Part of a small language model's weights.
Size: 8 layers, MLP 1344 tanh GELU.
Training: a variant of Adam for these matrices, 5901 steps.
MLP neurons of a small language model. Each row is named by its layer, matrix (up: input weights) and neuron, and shows model dimensions 0-95. Each number is 500 + 40 x the weight over its row's rms, rounded and kept within 0 to 999. Numbers have three digits each.
A block is one neuron, or neurons of one layer that tend to fire together. Before each block is what it responds to, as a language model described it from the Wikipedia text at the highest values.

Responds to: Year digits in dates. Fires on the final digits of a year in a date, usually after "in", a month, or a century prefix, e.g. 19|09, 18|15, "in 2005".
L4.up248:496462553448490450438527464477544478493564539463443488576476526467483449514499519523498537444455514477542525567542566462526514381495512456551495451585539468506511490539532531522508533436468479511567472492498493497532590470557532546493519452598442467509572532503502488549530497513543494436
L4.up484:465479552520603533431501495465487526509480446510471538592556504465512441459501456483471456455522503473524448507555527439388530458546536451551487544531527478487433495524470471448544575484479474474472533526504487433594512443517436483554501469517424456462536544596541528518542490480517394486
L4.up582:509487500437522459478493422495440537512525528513502484560496500560429499534562436472503526402445511474470538535602495515417527491454530515492545473553528578465481556560385603514493454464423466500558448467532569496524564441520574508468462469501487509448550449524423516543485530481578541457
L4.up697:495541526508454510472490491523455510570513477463571560579462451480490413545467500487522532567482500493451376484505545431519493441443514554487588524480509470521493470548485478470493524436525509528488525464545496537504574487525490483479500455478426436492575471502492498477492540518546489478

Responds to: Fragment after "-o" piece. Second word-piece of a word oddly split after a short fragment ending in "o", such as flo-or, blo-od, lo-yalties, emplo-yees.
L4.up119:546527487498452556507547506585559491498509432483522522460482436450502534455482438578515500532494443486534516517515471481494523569507505469535602504508522521461423521566510513509546498532549461541497566466500542500533551500483414505465453490482470543496542485520414523509563482545545512531
L4.up564:558483456416501535462554527470522410544510507458557530476559502554562536498482465457485484493481469460575474467595502478465474496528459436518522474547438392424466451598490489523481544448514535439578476556491536522472553521539472445518465439491514483489508445477456523588518485547498505494
L4.up612:486410484490510511471494547534410438479542454500535527550455507520503544478531426541521465546544519550488438585517474459449496467454422512492428445510450387467433515499481513526500606552537510499511541481573491464455570509491494518505558494528507533500437560532462504456451521516473563498
L4.up669:512482463477495521512503515566428460588510511440437560457587512493523507541508434519447539577505529490510473525538465461514575463520505552492497477472495493479486527577481476501489491356488527498537492521528481504476562531445474477505527479468516449523499523551514521524444550479486540502

Responds to: Possessive after subordinating preposition. Possessive pronouns (her, his, their) right after sentence-opening prepositions like despite, during, following, and -ing verb endings.
L4.up152:552543458475475485556467452552530422532506488494475488498489452536524520458534480500478581503478480487458481539616438514518488552523509473522505521505447473488458456539469511460487485485538487548491496437433448569567561412501494498502485448513443516523514521549436491476463545512507518523
L4.up620:500411501533515441478469481492515453422531496498541544572539450462518420467464500537563491467474463542524442470551526566445608443487510532499480495513514520454518512543437561462493479490494443468469587483538400549531469473444556511515515489498504489550536494536433434490476517421541492494
L4.up1124:504482471453467560531438412515520484596480478474531557436437504534546623556528509513508521512550426481515516487444517491591565551547499510465507511496422467528532535486521485476509588533489494546421528469451501524522486473487524499498435488502488529555496490435551455475506512527491478497
L4.up1296:511464487485444435476424462455521502529519535457535546538489522555479457533483526498519553478543532482472456472513534522535503532472538502617513474454556497546475526552438499514500520464478537491512487490483445512485489428510578523503517479427437477535413528582474494496492542517510607504

Responds to: Word and year completions. Second pieces of split tokens: last two digits of years after 19/18/20 (19'77', 18'63'), and word-middle pieces like soci-et-y, commerci-al, contri-bu-tions.
L3.up40:511461468511494541506518442524464448482488484412468445539522515542529555534504428490528526469549428516574487548573500469450536532460488486455453503585488502487547484495495525509509557522459470500450497366518497483495543496486513509496469425458554472454409507531454500472501479517533484507
L3.up102:547470454534538454447561442496469451526534534516520481599499469536476533519491452537552540498500475460587466521531567450446534492484540463530488452533489504528495455476470508453474477525465547576480441473509597466527494420525493448489522445428469419511493500535449531538556486556551464470
L3.up146:539554514484508541488479414503476519548531501547534520547476508512576492484408503485509480415528513473623468474523530552399571513468498494491433533551478511475523498473459471480527508499488612479465522548553473537587508499434507565491470526435564492526500465544521450583514517460471437451
L3.up172:486526559457560532460590554478418517469509488480490510532421510523497525459479506554430508548557442448449541481500452486490516458500546527524484504496524503488549445494481510546483597443449549462448456507479526561549512548517472415476541521499499423515434475544438463482490505518520454506
L3.up298:522497534487528479417579486537537493481522562505489584475553519508549434478537536538549444473545527505531441530533474493498507535533545474487556469480542541446456438620481536487476510462492542505490497516472520427521501472505482533490555458490488521510465478519499451477422458534466495457
L3.up301:494417570462527501469572526563482479453491493512639611533481532504447531457500518500501495488494504441476535475521499437532516464531480466464449510483474494507531459445478478452450506361463517494514524468519458509569452473478503443523521513475511481597594575434516472516470507478468513516
L3.up311:478519480474459502463432563536512492499487523513546514592447486498547525541500509477493541544551510524481512498512509484559534534502510418482519540532496499494484464460501495454506520458456499563501467514512539531565519488445494469511485525445469453474602529515453444439581431574510545464
L3.up475:444470585510431559466433454562418515510504520465504544489495533453447443491520511451485493553502551516520487481516494492500547523466487457478424462487426469526486521532472557463451578516462453516543484463501485501583505556467554485502442508486485518568502516541525477488487501451548501463
L3.up657:513475553487572482432572416471464466438514428489455502493447496511490455532552454533535498506534482471590563545541521517447472475541493378574451483517485508522457451511512513481484469514416564496557426546503560543541495450500532542458505531452497496536460526500477485483514515475550536509
L3.up702:528482480471534506443513524507453487562493501488517455470567559554459517573498450567565578446460478502448468534537587450445552527412524520488460490543474460482528459465419547483506503517517504521562480478543478556528493482521516484484446543552497417573456519507439590508523505466478530464
L3.up786:550536501544543520586485498557486444459524462545541475526493470497478469485540478459480511496523471554575471544522558461469503512452350499561512570482453527454488534524511571457481512547508506550503482532547578565503499477469472513461522496411490470513501456482517513436414538581528528489
L3.up1089:481377543513501579465490529460491459465482515457580477555551487583567479512473489525528531512471450446494509485562454489502475526548492468472430516477437375528497452578490442530524593521479463486506527514525487512575521458445514447436480512427493505524479542557458452519517516524520496459
L3.up1226:474452525501396507475523437564491487505564518477466508523498552453487489548509486535459518473493520500491465538495575589420574554518501510486488525536490515458553455543504509564493567467506567566532467426517518523553530453581495502534471500456481529495535519490510504527547485474513529419
L3.up1234:514477578500478505503502536527427442536527518551520511510500508490522524507553447541562524474545490444515594553529475478451504495474481538527459526583478516482513451493491458461456528498450482533520510453446514464591516481514556558548459435454525408481542514500508447591573566564547506486
L3.up1292:479412498492486562512502502477527448553505568451520479576513452486539510492475520470504537516485495477481517523541521417510547522460516513560505467483462492459487451456415601471533486507461451534470535443563562489526555430525469489473430469446494395536458533640488446521494490534515520365
L3.up1310:503582536518495486447503500473544438530540450487508477517477540466487495496509387456531506477497494520530524497586513460439508502488512536498473556584528531524442472502427547545528517554492529513543467487549507498525555472476535499491446415557469454492577530511468506493546477499544533442

Responds to: Mid-word second syllable. Short second word-piece (an, al, re, y) completing a split word or name, e.g. Juli-an, lo-an, Bavari-an, The-re, dela-y.
L3.up52:526505490423534556480481518536433492385487524528443525533494495485518572523471419536478490524449476466506480484545541429499513482507516504484511500528421501485481473464504514534460547459536611450478451540517465462490530537549531493464614458467535494516538435523503479548506436548525533455
L3.up81:497470518536505504484477501495499504459500477524497607474464445502503601477550519509459543522467515537531520467523557454527497532613465511534450460513500486447466525509520493525451486492473527562463512525475446477471461462453511542486590488502525518550499532537476408575510562486499492484
L3.up393:488520555470437520517577517547499465509539491503547572496501528476459470473511506480529468552450417476595438533506544531478507437526481465496490495489499445478446486594563555541489500487483499513439488547531469485509553464469475552485477438469472490511526558524448520439516509496539490560
L3.up419:424475446523559510456437520469422465536524530540553433510528520497541498467549472494529512470509519508513522503497523404432517484491504508468467502539507508470408455536487457415492542541435534496525592474611525495473518406434532560544513494421452445533487588576484511508528551518578541546
L3.up451:504510473536526529515490584523437459518509432569485479551521507472483466497525552535503483561420497520497532522507492474404485494459433506451458490528547483483493510474506526562476539497475491551555499545532509427401510537498484570545598483524468551496471442444488433533524510561600483463
L3.up510:499524446539477512530556573496456491458490527441484540514511474530477522574483574513563490560488507504469447510506493382504476542442473517448548488586510478435459528477490562426464530545514499548451511440513430479495512480482534574496544406491532395531561528529477467435534497520523443446
L3.up530:519493462491493590472499539536495487515455465490498514442494422552522558552569530529529539492520449519501461459508482501473519464495493479469515438538515511525557560527487543518470496413511484489426503475491482424472482503583530461494507484492487471508561457530572518562484454462471454408
L3.up543:505506469497507508434481498478451508461538507543533533534588550542532464424531540458441456504456525527506450603544545458492456426519455468538506495572443473452440520534563552503507561501435466521537550500470509497459556528495472512557496438499490499491469537508401456504488531506570492470
L3.up698:532474468508514522446520479521465486521498483509542491471561558514418468441492495522497506496498449480496466515523501485530549452525533558524422491496489462544529428545516482540570554499485498572437549437562484486447523468531493552555527467476500470505537536510528470464457494547519479513
L3.up712:458512462499532530492443432535456483516445452545497534464517515584467516567457516498422505530495494512481490528477478433445567463464429571478453532531546466449464494505490528526487488483489482525556515484510442455461488454553489424493507485467493480511489540532479514592518530481489429498
L3.up962:474522523471530500503515503500496472509524524431511462432496427465485503475438550577535489507526496537512430516537577493477497462483580489508529446500464493434484569551541483532486551506470441514414536507561378441487529457505498536574586446484454395477534546580441516507529462464532520506
L3.up1018:564544437477529487532474539476536513544505512425543489492587455516500434436437493566538513459466500491506506501544519450479492454543548531403468508531519437468559559509451453496495457475395500451501491505599577437483529495508518545515578452502498420488525505546440495524486479540561442469
L3.up1148:491533537518511525530473542436491446480499475497485515536477542463523419484513494475475495565492541477501445413564513469437519505447522469460542604562495519502440482513497614470422522512437551476491492479506555441493544508487558530494465493468467525526473466502472509520466506572565496508
L3.up1189:477499498431562585493546552543477508580502469504476539539494435524505496603555457462500498502429420505529471451541517445510540535457473505492476479496505519510490483431509487544447480518539525491498455461428502540526525476474522445541465453501511474520562565502406472498543574482507552520
L3.up1207:504455484473560508495529549507389494515547519487638472531472494514541508525541550487541598464478513532498477455525508409520495510478482518459489470535465467499431497491568505489497475565460551454520604431488449461428492408539491472494588493512454482505504497533516543548496519522583423539
L3.up1266:454500487495526427512521509493469514468439493488534516536426482471518543527543501554554511490493543439539498511489548446571511529451554525453559494494495432449442442503539400467515566553548505466551476462519548466463553461604485462532458508508470452476499447548508458477509423544546453503

Responds to: Mid-word fragments after prefixes. Word-internal pieces right after a split-off Latin prefix like in-, con-, ex-, as in in|ten|ded, in|ve|stors, const|it|ution.
L3.up87:548508520512525474521451454546397506452500508541492514563582555483419463528566479520524430467558516506527492481461466540407561514576548466534491444580509521468480539467500464461467525527502548498522490456509545500553526451544517581477507490471460464470506503435504529550546446486417434490
L3.up177:513542539509522489446537474536400494494516508507459478551468518527510533533525537483554453472553490493471521465575519443473542568473568522449519492505434516550451507527460533467447434505486508515509497481496472458572523378509493443532546441543459460499533505599516446530519425490508517497
L3.up244:472502505523455537484429521506478470539551528416553461405514468465480537474553511520471489478480438476450517527515499492436480342521513556531515504476469500496485537466391501487422538490477464486488535488487504536457492453505553508513443494454441483537523533524437469515505517452490504508
L3.up299:503433586513482479495472469529503487497508510498509550547461468514580523489540486474492432444553492512466522518460545464509439455553481519515561465514498487441453524548479479415444504568474509427559447534494496477467516406622540531541483437467457520500508536509469509595519499478554465520
L3.up504:496480506507501500476462494476522508481556518508515575524438521517522546499501517547426429527515501466476469468485502529468450475538568491488593489528497488489470548583494539467461481400479519493475426483468448517444508454492535460462483465505501531545474472526515483528562475436442438486
L3.up505:443553528507515483568508506491519533553538477429495518515544533419567579515534536475407496569534477493464469538456555462489474454465474500484506591471499498483473496481525493450407531603509507529502413503476514497427532503523467514589491484531477456535430445515504463528512567468523547518
L3.up611:514473510499504487471436467521479501574484561491469483446535555518516552462598487546540489472531528463464500530566474436483535499600515451456511429466529491477486485502477517506471508533521570555444483462474505466533488502470517536471447468447472511484511497566497517518464511592505486546
L3.up772:484494459488521449469417487485421457458546477488508606478484474445488572489523486514469527472477524525482490474516532538460521500548517545493466447535479529472449495485484575493446536499469486523467495458487472498477556502534534500530497499539495476543569535595581469546519485540507397500
L3.up893:486458458529429537441485475564433513471478518472429490504532509553465464516568484514488530537528471570444511535469497510431481532466458500580540491500511516494428518564473462513424498509490451580525480483480483539451518432564485573491548510535431457518478544520500505552550504500510575462
L3.up905:508491455481546444477510461521557471521507500458564492534465527553490466552560527565453509544566450474523493495493468438516524405534527552503508462494487509491450555520476540446483475386493505464449527527449506432465528472431522501459536497541404527501501513516486500550461515532528551548
L3.up1013:536472502516488516440522561475532502489482550495501522538592536507571464472545516461434536572512470518469531575537572479469446467555536423529499482490478469496499551530481550442424494449525461524474484473446519504503529491554455464495455480509402471510465541626441516502485515488487521515
L3.up1061:554468555489473464463417502496603525451469542494450544525608548558512463485544503501436464559556461515518494504493555528500499434470482492565526413499449472471487482526455559390462478541480407483564440500459486494509517409505508497520490473513459504501517527482449503554418477540493575510
L3.up1071:425534471461516509541513475518569487459468463502489556528552500512533513543504517510444512463493519453474493507533571520536517474527468433521454570509456446546467504555517411551406481480515594476490499509469518567466534474495521484518511539536482501517528431482524505577543500513526475479
L3.up1134:430470488482480532518512387476505486496484489435449509515489501523485432570576509471508525524488376444422506579488525512452549459591483546495524494532546519530484474551518533446418509529440526522516476467497485522523519500575540498548505493589444518514508521528491494589561539546523472462
L3.up1161:489505505496483482421449531485537503537472609508483545545485447521581405502517567511474484457511541492467462567521527492529451461419446544534532504508437511495460514546558531481388569447494508474458528511500445543489580521497557491476492516470505415462548479489444476510497553442591455532
L3.up1170:472462567523555491494485542466545504487469430433562510528489443527530579495573520498432455484480500510440481561487505484493500434550521531441475473498470490533497520499559467431442480505493524515408475465500485543584500526523573507593452483550457400494460528513542488569485501512485586513

Responds to: Mid-word fragments after prefixes. Inner word-piece tokens in words split into several pieces, especially right after an "in" prefix, e.g. in-di-vidual, in-st-rumentals, in-cu-mbent, orch-est-ral.
L2.up1236:410466458523495520511495543465543430469498446467454496554492483442557503501517556544539473469581480561488475485514461529429526457522561435408468490541505437492427462491497571454450489513552509550510571462460563442458518487499566438549495465542502434488502466450557499487475449596486490446

Responds to: Linking "of" after nouns. Mainly the preposition "of" after a noun or quantifier, as in one of, record of, because of; also fragments after "b" (b-la-ck) and table pipes.
L4.up134:509423564539467577542478567424454477544559479466495464498524470538533482484488496489562563503497500505522479581493553516505491517494516528462461527542483493447464549487541543507514538495498503490557496533552529490447544479435520460520551470480448531535430505520516503459541563487567531441
L4.up195:464463535489485511441538517486480483536456479424517490467470514573501467576514526523535532421547426488437596535501500491482547504521456502488491503522527475500410509539521549470499480412429551550529467472465467552449535474497504490485598436530472549493533522527551520552491509531542458526
L4.up558:444480492541495514451512520556515458472499459528479508515528516520535453549607550508590551466498522557483488493526491450491514484509479462580522428514500484457474460511441509438491503463491506459477518507426499490485503456445534455498527484472429543464503483566523443511483575468438562492
L4.up1338:525503493515476493451505529439499494473510494504536525591495495499553467493517512559601566453496533545505413533522507504524566576527504552533492492473514551512531524528493521462504510501467497451544515496528495473507525391538523560505525422450469474545438463565559435488486547512577484495

Responds to: Split pronoun endings. Word-piece endings that turn a preceding "the" into a pronoun (the+y, the+m, the+se, the+re, other+s), plus plural -s suffixes as in women's and settlers.
L2.up249:472516534490529546506520495477480477392502479516424450503446537501496520569480529516516470490536514491583472580521465470502528612507507541510568542539501482537463509569520507478494539469529565476377543491574440464484524540491516496445526462456532490551559480523595444435500461496422494398

Responds to: Word piece after in-. The word piece right after a split-off "in"/"In" prefix mid-word, such as c in increase/incident, d in Indian, pi in inspired.
L4.up61:444545544487482540505464480504594489515479494516552474497515487532496503474505503496466470510496448478441458512511441524508490503551473488470552514475532451469447468509470529409524505437453582474512404445556470474538459464538510517498438540547475464443471524528534496468453448448519503452
L4.up163:520451519459578508460484511468523489441445536482535509469476510426589526525475547545423490459416465434495503521483451404494436531538566446416475472511501471499459518488479496417451581520458589545492474511498566490483519474503540466495514474512474487530476463529483470570475467454505532474
L4.up315:456508521511495415541491525499481520577506488488496467505488494527554503571562458499510545420470536443452497506500499558570492494557523518538522508524452512496469465457477557442475553449475464484521479498503541533570509500471500423484487563526418468565549521536442529505527527541528509477
L4.up429:479527527458505527465488499530512460537526489518543580541503454453496483504576469434500496438520540505452494528511485530482498483545519537463428510559429474486473456533484543449490507473456457553500476474577522419546483452546642506601474442523562494447513502497510512515504483476491529518

Responds to: Year in dates. The year digits in dates, either a whole year like 2023 after a month or "in", or the last two digits after 19/18.
L2.up911:485458596470519504530504523488469511541455532528529511543537567483529480477488461447482564463455513525525412586500426468445522483521524466526488525573493525507485489524432556426532540463486511492553475513513523497571511481494524553535489426498439378460502476570469485564509522463578538432

Responds to: Group and kin nouns. Nouns or word pieces right after "the" or "his" that name groups or relatives, such as men, group, people, they, brother, plus scattered mid-word fragments.
L2.up825:438493484495506517494430485520465482528490509422437529470542547521500534450462511502594475457605530578493496498464496478412475483514523502514565511519529479497401540592459569413538458421512515528488550495525487473540530484487494459454522484505503489444525554482524474436440456524472520494

Responds to: Of in institution names. The word of right after an institution noun in proper names (University of, Museum of, Ministry of), plus mid-word pieces like con, ce, M.
L3.up16:468517555544549541380519471478539463453490478442459450535481558536507562514474490455486460459466510533574518571487516494485502492499520572456438491534499455466501432462500540470517532564493514576504454424483432473515549451554457539573431416545464470475496521557459516517494500498583496508
L3.up113:458496539482565450423445444460394476559455456495503497532560500467554501449548447458565433499585501530507630521553511481471506485521524457471458552539486426547511482556503491494468561502465573470516487505507524485487510486529467570525485480444458494475508517494493495545541455466515531505
L3.up206:560487539456499481494508503528479462487530525508467517510568482523393554462513508524538562485485461576517412505558489457501476575431471549528461495504473521432531489566512519514486454514427499510523488552502430451522536500513487500470551552490453476498520534488423462530493524463448509478
L3.up284:524468536482473551423458457429461450463480489542571531456547487473542568475517463489477430489548458503507487494501529523464430488411422456564474454462442440499521502536517483482454555504591547543452492463413517495504538527594505523536461462510542503509446497543519400543530560527538503478
L3.up371:527449598420515558461531501537486482483509461512545491495534552525432549451499487450468486494570472512485447554526421483502467521512507529467462486555550435492496532461497510490537601514533523501521482500477494484500508577531533536473478495530416507513508476489498440502474484479529492523
L3.up538:573507451527491542423562426533529500481505493469492500567517484530490495456522535505529450474539533538490469556525521490542515446534511491517476500586522445502491439482537530550492498471447515534473537468497462482502509517511472544458439420504467515474512450586531482466499489567490552500
L3.up604:488580486453523464450414502471514506413459468473454522495515482602450523470516498556479481460587408493509460541512526555431507466509504515438480478549466426499438504587542531533514505505500548547505475501508500478499563469563530503573483448445518545502553474468489527474602540479465514543
L3.up740:506553495491497519422524491497534498507514421498561523558554509539527528455464494516564486516548549551544495537586474487440513512473517520516442517550486441458428460525416530535488479536438451462499621449543572470561594458537460501541471472496507524547558477547471473443501406469464504535
L3.up744:585469533472521496460507450527497481532480492524529545616496505536484491488525470504483464515530497548489480499453493468441511428554478400520467440542456443495435468472497544495451479468461560512527510508452509450524488533517558558525485507513413433551504546542466530588435514489478514525
L3.up764:465492510432488484478472502501515471514498507415517549484539454503477440465558510463467428507516459500475501556546511536490533461536433509562446547486472485533516537499482545483415469547508529598410478534541481485499527475513505529513502445422515504478482618557378512514535490458480513478
L3.up797:539501521455640471418500479526529477518471466487489525608523463462518579477474422515424455519544493476536538540623554448532559466477551478517461429445426435530475524508458473497481550443524552510493516466451531468545501440540535515609478442518480466547540523601431571510480448552518467552
L3.up830:501486518514538535414504438465451471515522550488586486535585566423499556445498447501558511516585495478576437517524541499562458412449523488499489464510463413515476549442565484563488472506453587516485514456506552446532489532529488525548456516443434473455535516546471520508551452539532515524
L3.up1020:482523549489471454533453545461512490516476452480544466524564446479461521504478475455539500485539584481532510593553574472477552467449570496544516526527529492474466494472484500466466507547567582496539514488547487486478537463525465481551521395485484511496542469543543543439534479484472514401
L3.up1044:515487524473489542499462383504571457504484484412485479538466466527526549456509503453462490496543473510513422544557471426549525454494453510513449549564519461525520526468500502497520493550489587558503508440538470496578510498484459555483538446429537533536486492584484523537556436406491514503
L3.up1103:447515552489428477420506447492481473506465450484532484543545478472498514487570504515539452491508472547547550475513551505478516471476496450492472413544509467539532469458535524445495504561479532533492512504494526481579548486489549486510480510512495490463538589511484488512533508456612495474
L3.up1288:560450526491508486537516555544540496535549513520481418541523468506531567429491497527477501454523526485491496567522524465560484478522478462584505473499452458489519545508500487516478529551500484487483478534395508496510530453575471485481498462427411435446543467534414511553491475465524503465

Responds to: Early word-continuation fragments. Second pieces of words split right after a short opening fragment (A-st-ana, In-st-itut, in-cu-mbent), plus possessive s after an apostrophe.
L4.up269:430435493484518482463457511402523490500575519511526539539567545517537522499485502454523452441455503558463507637475519459473541527529486512508544516484500494508448522501554503473421522508564504505426549507515501547513554504572511538525430453538463463485586474544551473461442540563507487489
L4.up399:466487565530568581512496525492470468441602487530511563571519414496535412525482537545460430505559485472471499524477532511464559500543457476502490472536480503541506518472459517510501488504463520553437518547499482533455546460489540445487530536463523426576459490525514489430521479560525433499
L4.up557:428490510497532473472563439455487456497634524473562554486504499449492549414512488499443444398525488515521491510535486408450479545483495526535545544544545547495467462454463538452401518456519528457497510506491492608531548513435550512533544505507493468592492610578440479470526520504502514515
L4.up828:489490448468506481567591515558431457494461523501537502474557562480513530531475426547497555563546539512486460522571514469494497475435478456492541497457492497438453498495452511481445548486476505502437495515552492452491529441543504529499502508469458436468490478498482422451505525451523521469

Responds to: Word after "the". The token right after "the", mostly compass directions (west, south) and "first", plus split words like the-se, the-m, Th-us, La-bor.
L3.up68:517426442476546535488429493492442504482520499498499509555558447500469512455492485553461525538474466519507512503546531468462481477418533543550531507506494406477501539526463525542478479483522530541471550509595510515427547500529528407519530508524500463544526521613449471540588528459454439482
L3.up109:540507451515553539489477539534484493584531534461475551538542485479520512528429474539450452551505462522515504504541548549504454472420505478508575529504540475504531522535481521507514494511534485498523488426526473553461545445495466532466492470545500462521489529542452552507495549504496488471
L3.up134:430454517498479550517460556559551496498504525441547491536470517475548575486500554576605585505564451457489529498452529477537505484473493467475485550500482513487410529467499564489475527524506518497546508507488530493547489557495459452492477496487461515513488529459498515503467486434575570515
L3.up180:489527520446449487498501486491538495507462484473483509536515500470580529558452483502491464439519525525560488544519597505461522439487512462520548488508572478422446485483538489503488568527503575480419471489460468503468549468543442460508489473506474411519434514574527535483520449497404481395
L3.up266:538438422361517548541438476543478484547524479477473498487547497522483496524469489481412529485520522514514499518537495529498564499532484522495490486494542534509457524564506477520473541432471533472491503481470457521490505458479451522438588449481442492521485522577489508573454501474436471438
L3.up270:513551526520578515494467447486477493493522471519520626450463590501528490550459476450542484507548503548578497511509509465488546546504502530442544500506552550485521475649505479487524449446466537508450490571542495417456514437509578535555522503505484458497492471524514485460448475504492508449
L3.up546:497563416546477513503470457503496449457552505451474547521472500534524543474470538553437508497455456494511526516520495512487552558480527465558546549488531443489418511545561528467475471408533476515479522505526507480493542507494396412460490493515509481558473487520458493491544490522508502463
L3.up655:498514568479497481490488511476472469544507470430470580567500569487518483531507514514471532524537512492438487515526430527519600418531458467505485496475432436496473516430511538426459503505483501530515479507525553527459490485507489502489539490458445519502447440478568495538566516464532548448
L3.up679:478583514462557522517494469478493465501487506460438577538496493554441536488491503511471477470541431524515471511504491511403521473534500571520551474533495401479498540553501520429528551472430516544486472481455469452523463451522629464475482458519555465544521504499469480533426553554406487452
L3.up767:496484510505486549501492556480475457480541456551568525516550530565561573554480467514542474570513456500471460485519470444463520517487528500474449504520564543400522462568575479462425524520486483420497545538533496534421542529442530451499545452531500517593506448491458509555553469503543502550
L3.up823:506502454552487478468547493540481489500497516502448525526466505484572539561491421589489476470530503536478497488540501530453460502496569549527513544525555537435467481513478552445422499512494483462531567480487476471466513415469517502526529432458495447527539454583504511486476471534488477495
L3.up855:421485448519556523525459555484491512491579520387529536508549520512537552469519473555450435537555517507512486500530486491460512414533463537470488552504601409517480521489498460481490517449566527498494478536412525452529494436497511488555442522475492488576454552632438504500492555567444550518
L3.up979:505445522428500565471563535465523497505547489452503506490512496465457504497482493477385551542485545479516456481514570534533492486499463544567539549490503480469530484498528482466515518536463514525451518529519500564498550468497512517488529498543514473515511524540496436425566500461494457416
L3.up1039:561497461471529445494465527553556478456507515519472553520536596506457475453480531542508530528528508518485491485571513468448483508589470491506493487523494515432401434582455520417511544454462455531537505499520547473483443471515467533534528453500492462538473442543511454473456496511539518526
L3.up1090:579519521525547486523570501501517459439576455462557456484575476483535481466491482509549577561515506502541445520513535516525480497483437466499517479532464462422497469553587493461502491516500522496461477504522542555502547460499492552552531462508489503504495552568464451420506505469551503495
L3.up1276:427462451540542551447573516469512478540479518457502470508437447511517472570479446557472501480485501476511551523491501515438537636421460558491561472534534523508481460512465494529501539478496513518511499441464525524472544497541505507527488473511501503579504520556452519447479480560552494495

Responds to: Continuation after proper noun. The token right after a multiword capitalized name or title, mostly "of" (Player of, School of, Grand Slam of), also scores after team names.
L2.up789:473475500477503517465458495496513456421489448494552515530489487500515580494498499526481480492507469574506486552497568563519500485418477439540469457634466475482531475444443519497455598527469499536434553604512483511531531503538533477474497443427549512451512502492535484566497496453489542508

Responds to: Possessive markers. The possessive 's after a name and possessive pronouns (their, her, its, his), e.g. Hannah's, Hua's, began her career.
L3.up5:472370485492441569532482431512511518515440423487474542489580508463464507429513528505498425509507492520513545560510439482430552470545543522476457526499520477447424585516488474458492536541542522457456478489489484470485544440518476526483514434523446482470506520517554586557514499533513552475
L3.up144:504542514457474457527494472492492506562494509508464542497420565531523465581527479460503555540529532551483535474526481519557567511502491483470471509501516465499510500519519415505484506582508468534455505484469551499516496442420515498489540466547480462492507549466452482513457442510523543387
L3.up197:552435513529481527486504464499463517465524509456466441471531499555434460450506529453522537480470504473493511607501545456483540518516465480548504519558559507514389538513494497497492527538496483486497466513535503523486528409558430513529530455432449507476503585518395576486537504445570547442
L3.up259:443487568518540488504516495480475474452567475479545566475528459595506427472535569515497541480493499421458483473512548521522578533429436534555535516493505517478467515537543478501420488485531453451563492531601482557440536479506430487478537465438508474560463555543477487491519437477562473483
L3.up280:442463521521486489491510484503509472549495502525512487495469489492495524556497551524490464460471478499488569526539431507548522509515459429551544592512534486497460523491484457531482511512483509502515546445469471515468522405542507504589508484531489516548476554545497462514529486499526584492
L3.up344:482432512409502481543484540476415467560475459461535557547428523495558548482551478493428458502449422487578533520512547487425518537519443508477497479541395483443547492537480464453440513463436474498475515478445428515529490493545500555525586505479526490570465534433458489514448554445512457491
L3.up407:471455460498541492479506493534496442469539494463462443490525533412387538470505433428468511514460476544513505562513506503410494409486493476569549533529501479452399454548479489447520571520513526523583575437519465500568477469528524503527502485515501463482494559562460524489538523491426500531
L3.up429:420477398538508489427515521597467444418517475418500499531506542505440484487460472455511493473469446466511458524532422548493480548440468512554566511459530511471453527481458455559489448462495495380590505502526487479568544469487527438549416466502498469505463523566536573567527452500518568509
L3.up502:473526509529491527448523502421450484498537499447529455453554444522455430549459515519547533426481508514518519526504539509503563528471474570438493520508567511407460520522548483493450516545531489540502523511528475450525562483555440488496593477476492500506477517505502442484450478529487508451
L3.up750:428505455525519504509500544459497489574499508493512506424552559487534514554480476570480412422513497555478540496530578462450494542426487540508524521534566448507406519589491467419455545368538544528500518456506530526462517461460565551599508503451431488515434600548520489472459514526494515519
L3.up876:515429474509464514507501527512529492524552459476446495497417556494495501492535547479480519515455500526464488599501459470443537499559434469515540488529553526444451550545525536497491566499515540551475472532465545466481515407498476533474522466558499539472464483541535520493502468549526547460
L3.up918:451606613477514491457440488483509502474557456526516483549517499408482511482493535475464440433463529515553462490533479528468467544447440490541522581539540455496467464497473470520517545467432504596440503467577497481450536561489522555580504472485463451504490564504455485549515540464553487430
L3.up923:514475508503495547483447421511458496551515519456503460539512475455440436474515476489456547474511465536463490492492479460538494449471495498496521492507492503455485495511578546473492528556431505495474456546577469497495495498519510476477548527509412474493557540549543457494501467472487475460
L3.up985:476506548556493506494505441482462524547518490473486481505455533494488568555462507504576479549476514503583535569486513528433498495449526487463559518573474499420466481533433490487495543515506500544512512465553486523532541469527476473484592476517496482534435519534497477475501481438468515478
L3.up1205:460471449451510509435468528486512496493431537527472490604473446497518490485545565478519508496487484569477443517524511477537465493507484491534526568571469467458509480530507508516448556472508521521513516479562449462584515365509450524523541505502484510494505463631514469508467455496475489524
L3.up1297:432542490495514520496483396609471445520492520496488490510489507519487555549413538528444567540473470510488527507543534475519504549454436448496506506505504478481466400522503490487487486524451467494504518478499405576518539507478429528505481461483434492492501520509464457490552417488526579485

Responds to: Mid-word continuation pieces. Word-piece tokens that continue or complete a word already begun, often in foreign names or terms, such as Provisoir-, Cho-ir, Janei-ro, 19-18.
L2.up1098:463574462477546549501465554487428517512475505487460468487488447518510579486525527488491491482527538528496511534470575547464494530439449457472473489547449474541429459477461569463532574532511543515536571543519514484524529514473505528535423479517474487501494527569432493520544532526582490499